From a checkpoint of a small transformer trained on Wikipedia.
Size: width 384, 12 heads of 32, MLP 1536 GELU, vocabulary 2048, 19.3M parameters.
Architecture: biases, attention and MLP in parallel.
Training: 377M tokens, 5756 steps.
MLP neurons of a small language model. Each row is named by its layer, matrix (up: input weights) and neuron, and shows model dimensions 48-111. Each number is 200 + 20 x the weight over its row's rms, rounded and kept within 0 to 999.
A block is one neuron, or neurons of one layer that tend to fire together. After each block is what it responds to, as a language model described it from the Wikipedia text at the highest values.

L6.up144,217,225,201,213,195,173,211,200,183,181,217,220,242,196,220,209,178,220,196,184,194,157,206,192,201,175,179,214,182,174,141,211,210,234,225,216,183,171,209,256,213,180,229,202,185,212,204,162,166,174,208,189,209,208,173,165,200,197,227,231,190,215,209,205
L6.up1099,185,200,223,190,217,188,190,180,187,178,114,170,211,214,229,201,161,190,209,242,181,176,240,205,226,189,180,216,188,214,183,193,194,207,186,185,182,206,209,219,218,189,214,185,199,201,193,163,198,200,153,202,209,213,177,208,210,192,182,230,202,199,187,190
L6.up1314,197,195,202,179,215,200,198,224,202,215,207,172,204,207,176,200,173,182,205,196,216,165,227,224,217,206,217,186,198,192,172,230,165,223,201,202,218,190,218,208,192,201,193,182,231,219,251,180,218,203,225,204,174,236,183,164,227,189,210,209,159,198,189,200
L6.up1316,190,223,192,169,181,187,198,229,198,196,247,185,191,192,213,192,230,197,212,198,162,197,185,231,202,195,177,243,193,201,217,210,182,202,191,207,235,193,225,213,187,180,206,195,184,228,189,167,206,157,222,198,209,184,190,202,168,215,216,196,189,181,185,190
Word-ending subword pieces

L2.up58,186,213,211,192,186,227,208,197,180,204,200,218,203,211,233,198,179,200,205,219,212,196,221,146,213,210,185,210,229,171,236,177,171,223,192,161,194,201,212,171,167,178,179,195,226,191,218,156,251,197,180,176,185,207,217,192,192,227,199,233,223,180,166,159
L2.up335,178,219,242,171,186,190,207,218,201,172,204,217,185,214,200,234,153,251,224,190,220,229,206,217,212,220,203,181,216,220,169,213,165,171,194,205,204,195,220,212,217,191,182,235,217,205,210,174,189,195,175,213,184,197,206,201,225,189,202,215,205,242,187,214
L2.up431,202,237,212,200,190,213,162,209,188,205,214,180,186,221,200,152,231,216,185,212,193,201,213,173,217,225,211,217,166,169,236,203,168,199,217,212,178,219,193,180,205,179,210,178,228,207,186,185,213,193,197,208,182,240,205,183,225,190,174,188,186,215,210,196
L2.up494,210,192,192,184,189,177,185,181,203,179,243,206,187,195,214,221,148,222,204,220,195,218,174,216,193,184,234,164,212,192,201,180,202,179,237,212,187,216,208,196,194,173,191,199,192,200,179,188,244,194,202,193,216,192,235,209,175,240,237,219,225,214,178,180
L2.up959,194,219,191,175,211,218,221,199,211,198,227,199,198,196,162,196,182,190,193,202,186,190,206,202,179,208,196,194,227,166,237,214,217,204,184,193,193,194,214,210,167,183,206,195,241,204,240,225,211,200,188,166,201,200,211,157,216,177,183,205,239,218,233,232
L2.up1051,206,218,238,193,200,214,146,229,214,183,190,194,198,232,229,186,221,211,172,195,196,190,244,169,233,198,208,189,204,182,180,217,204,185,192,163,188,208,177,187,213,208,174,194,198,192,180,216,228,181,185,209,221,178,216,199,214,183,164,194,222,221,171,188
L2.up1378,210,227,198,210,206,200,208,182,196,226,222,194,182,182,216,202,212,179,195,182,198,187,195,184,226,183,190,220,237,184,222,210,208,213,212,194,192,225,178,198,190,232,229,170,219,199,218,239,201,190,204,194,198,182,169,182,214,194,182,196,210,222,201,187
L2.up1450,233,199,209,237,205,198,191,205,196,227,184,189,158,224,197,186,155,216,196,181,201,201,210,225,181,213,210,184,186,232,206,203,195,194,189,217,180,216,218,207,215,225,203,177,193,193,224,174,192,186,229,189,173,229,194,174,199,173,176,191,213,212,172,173
Mid-word subword pieces

L2.up34,164,206,197,185,188,218,218,168,215,207,178,220,213,203,213,188,172,188,218,224,169,180,240,181,189,195,194,219,229,207,163,218,178,195,201,160,216,187,227,205,186,217,187,224,185,214,192,194,217,207,205,210,196,204,219,203,201,206,217,193,203,233,194,165
L2.up190,225,210,198,241,205,164,228,185,181,234,204,186,172,161,197,220,174,181,252,185,200,159,195,217,212,197,167,216,221,208,206,200,219,217,209,183,189,197,191,210,212,224,232,171,207,226,218,226,181,174,194,187,183,212,216,208,188,193,179,201,194,204,205,232
L2.up276,199,192,215,210,154,235,222,191,158,177,201,198,224,192,203,159,226,210,178,198,184,172,210,215,207,210,163,184,217,220,208,178,193,198,193,192,221,210,195,219,183,218,204,202,187,224,206,217,194,229,192,211,156,196,208,233,235,207,255,217,210,203,197,178
L2.up313,206,209,196,220,211,222,206,209,191,185,214,174,199,206,200,186,222,184,230,182,200,152,208,171,239,235,225,246,227,187,202,221,195,223,241,171,190,190,209,203,227,202,193,204,257,206,232,224,192,232,212,213,161,212,218,192,186,197,206,218,206,186,175,184
L2.up537,206,245,188,185,185,227,199,231,188,192,220,192,219,182,187,217,197,208,212,236,195,198,222,178,209,254,196,182,190,206,224,192,210,222,230,213,199,183,226,222,181,219,214,183,239,219,217,197,199,242,185,216,166,187,228,182,188,229,217,214,206,191,191,208
L2.up826,216,204,208,199,206,213,221,238,240,186,199,210,226,162,214,175,210,181,192,195,212,153,205,199,203,192,192,184,236,176,202,187,214,210,207,176,212,211,234,242,157,202,188,182,184,215,218,208,191,222,188,190,162,178,228,189,213,214,223,238,202,195,195,174
L2.up1311,171,172,177,213,175,207,218,190,199,180,202,187,185,222,181,227,226,195,177,185,174,221,201,205,169,195,181,183,243,237,206,194,249,215,186,226,175,177,203,199,171,199,201,194,171,212,224,216,187,192,226,211,199,188,200,228,178,194,216,211,170,177,171,218
L2.up1389,166,201,190,183,164,173,182,208,217,205,205,215,177,177,170,220,219,181,228,193,232,216,233,182,205,217,196,203,184,202,224,220,192,225,197,199,194,186,219,201,210,206,168,192,228,201,145,190,215,228,203,204,204,168,228,223,189,163,171,226,215,207,187,205
Additive and quantity words

L2.up40,204,190,217,195,223,192,198,184,195,208,172,194,184,226,202,217,205,194,212,189,192,199,203,189,211,224,211,172,188,220,181,199,176,146,205,229,196,162,205,191,218,180,222,186,204,225,202,214,193,188,219,225,206,212,164,201,198,228,203,209,230,182,209,182
L2.up147,243,216,200,187,201,175,178,210,203,222,154,213,220,189,206,206,193,183,198,194,197,193,219,223,213,196,203,180,189,195,169,223,187,173,210,220,199,225,201,188,174,200,175,228,208,189,207,213,175,185,192,190,210,179,208,148,218,203,202,224,211,203,253,228
L2.up180,177,199,205,249,149,217,203,186,195,237,191,221,217,180,215,231,187,215,214,244,202,140,188,202,177,216,213,228,239,237,211,216,249,220,180,197,200,221,218,200,208,213,210,231,180,211,203,206,181,155,190,213,201,237,202,196,232,213,199,213,187,216,235,177
L2.up372,153,234,199,180,195,214,232,164,241,200,201,222,212,218,175,186,198,224,194,188,205,191,189,182,183,224,177,215,175,211,191,200,155,228,211,204,214,238,212,213,167,197,229,219,220,218,211,219,172,198,198,201,203,232,196,220,174,174,218,198,202,198,243,207
L2.up396,241,215,221,178,183,199,206,226,170,174,170,245,235,195,196,213,175,216,215,205,199,203,156,211,192,196,211,178,162,232,233,216,176,203,203,197,193,213,208,215,220,220,195,193,223,206,200,244,197,166,207,193,203,186,193,207,176,206,221,187,216,226,223,203
L2.up943,187,202,203,230,195,155,170,223,225,202,196,202,175,200,212,209,180,231,229,202,174,196,191,193,219,226,217,234,218,252,223,218,217,177,230,215,223,184,226,209,179,218,197,168,173,214,225,202,176,195,223,203,202,165,180,218,206,166,227,190,204,207,229,174
L2.up1460,183,217,185,172,182,227,226,179,206,209,197,226,245,201,188,217,206,191,241,208,186,188,210,177,211,177,169,221,186,183,170,194,216,232,194,241,182,194,215,202,200,192,222,184,196,223,220,208,209,197,172,204,210,177,184,210,170,232,193,217,173,185,212,209
L2.up1515,225,230,165,197,224,196,224,170,229,186,196,214,216,202,178,164,182,226,208,260,184,184,216,193,229,213,179,215,183,232,194,177,188,227,245,194,208,186,186,190,220,195,232,179,164,225,208,214,185,194,201,213,205,187,198,192,205,161,205,225,168,197,193,214
Career and related nouns

L5.up1411,217,179,198,200,180,197,224,176,191,181,197,182,204,207,201,183,188,225,210,198,205,220,211,203,176,193,206,182,196,212,201,220,210,236,209,233,217,182,196,191,167,233,197,191,218,185,218,203,204,196,239,197,218,230,199,192,207,190,229,189,202,215,216,155
L5.up1500,209,175,193,215,172,208,217,179,196,221,222,198,217,215,225,208,184,243,200,186,188,227,195,194,214,176,173,238,159,212,207,185,191,195,181,231,178,185,191,214,201,165,160,243,206,233,192,222,190,202,192,204,175,206,195,190,197,209,222,215,173,200,234,179
Apostrophe after names or numbers

L6.up403,183,185,212,216,182,230,195,186,205,202,204,217,235,198,202,191,152,195,215,224,222,153,177,173,186,213,214,199,179,240,167,214,188,213,236,177,223,178,197,184,225,213,205,201,232,207,220,201,189,234,157,205,184,183,173,184,222,230,229,198,196,183,186,180
L6.up464,174,195,186,219,225,205,182,197,222,233,198,194,243,186,193,170,188,247,211,188,187,189,182,182,184,209,177,175,218,216,199,202,216,217,242,218,199,154,230,214,198,213,190,215,237,216,221,198,199,223,199,201,192,209,220,191,191,225,246,229,135,215,182,176
L6.up920,181,214,221,196,201,211,210,169,185,165,244,153,201,186,210,215,192,198,198,203,189,213,185,157,204,208,196,192,190,215,190,202,176,204,215,180,213,210,206,213,208,209,174,238,207,170,235,220,225,181,181,206,207,236,235,172,173,200,211,142,180,222,172,228
L6.up1510,232,188,237,190,200,218,228,201,214,201,241,216,203,218,247,212,180,227,188,212,176,212,171,177,210,197,214,213,213,224,215,226,200,182,194,199,197,227,243,233,209,194,171,224,178,210,206,180,201,180,182,199,190,218,199,178,215,195,230,193,183,214,203,191
Clause-subject pronouns

L5.up107,220,205,181,186,160,166,211,210,219,179,219,192,202,190,201,228,184,230,222,225,203,191,179,207,195,203,189,174,225,234,193,202,175,227,184,230,196,179,252,184,222,187,182,211,230,192,220,198,208,202,211,212,199,206,200,192,195,200,206,206,187,240,230,185
L5.up1073,208,186,208,190,184,202,215,199,180,202,210,195,216,237,226,207,206,195,173,230,230,204,203,161,189,171,207,201,206,206,170,195,172,225,184,193,209,195,229,221,209,200,163,225,219,195,170,192,203,219,241,226,162,188,199,197,169,188,228,185,222,210,206,185
Pre-verb slot after subject

L6.up636,175,233,216,193,214,183,196,202,206,215,175,208,220,203,185,172,214,201,208,193,205,184,210,240,219,188,193,180,236,212,203,192,192,175,215,182,190,203,217,201,214,190,186,178,188,196,175,166,218,215,143,201,201,238,220,207,202,164,218,188,223,208,198,194
L6.up818,195,200,200,161,173,205,198,187,199,186,183,175,212,208,201,208,203,202,238,217,213,191,190,174,233,194,200,177,181,206,219,204,178,208,202,194,177,201,190,216,179,199,177,188,190,241,199,182,201,167,191,235,179,195,185,180,200,212,181,199,192,223,209,196
L6.up1259,220,242,215,192,172,182,180,209,213,197,180,205,183,169,183,211,204,228,190,188,226,179,236,209,208,195,182,195,232,214,193,193,196,209,204,235,185,200,243,218,215,179,199,194,201,201,186,161,185,191,183,189,193,177,214,188,168,209,218,173,178,221,202,202
L6.up1281,191,229,250,183,231,192,218,210,242,226,198,193,202,207,184,174,213,211,224,198,229,157,222,216,208,189,213,195,217,207,218,215,189,204,193,215,238,216,209,197,219,205,197,207,225,221,206,165,188,155,197,194,202,196,178,175,240,199,220,181,218,209,224,199
Mid-word stem completion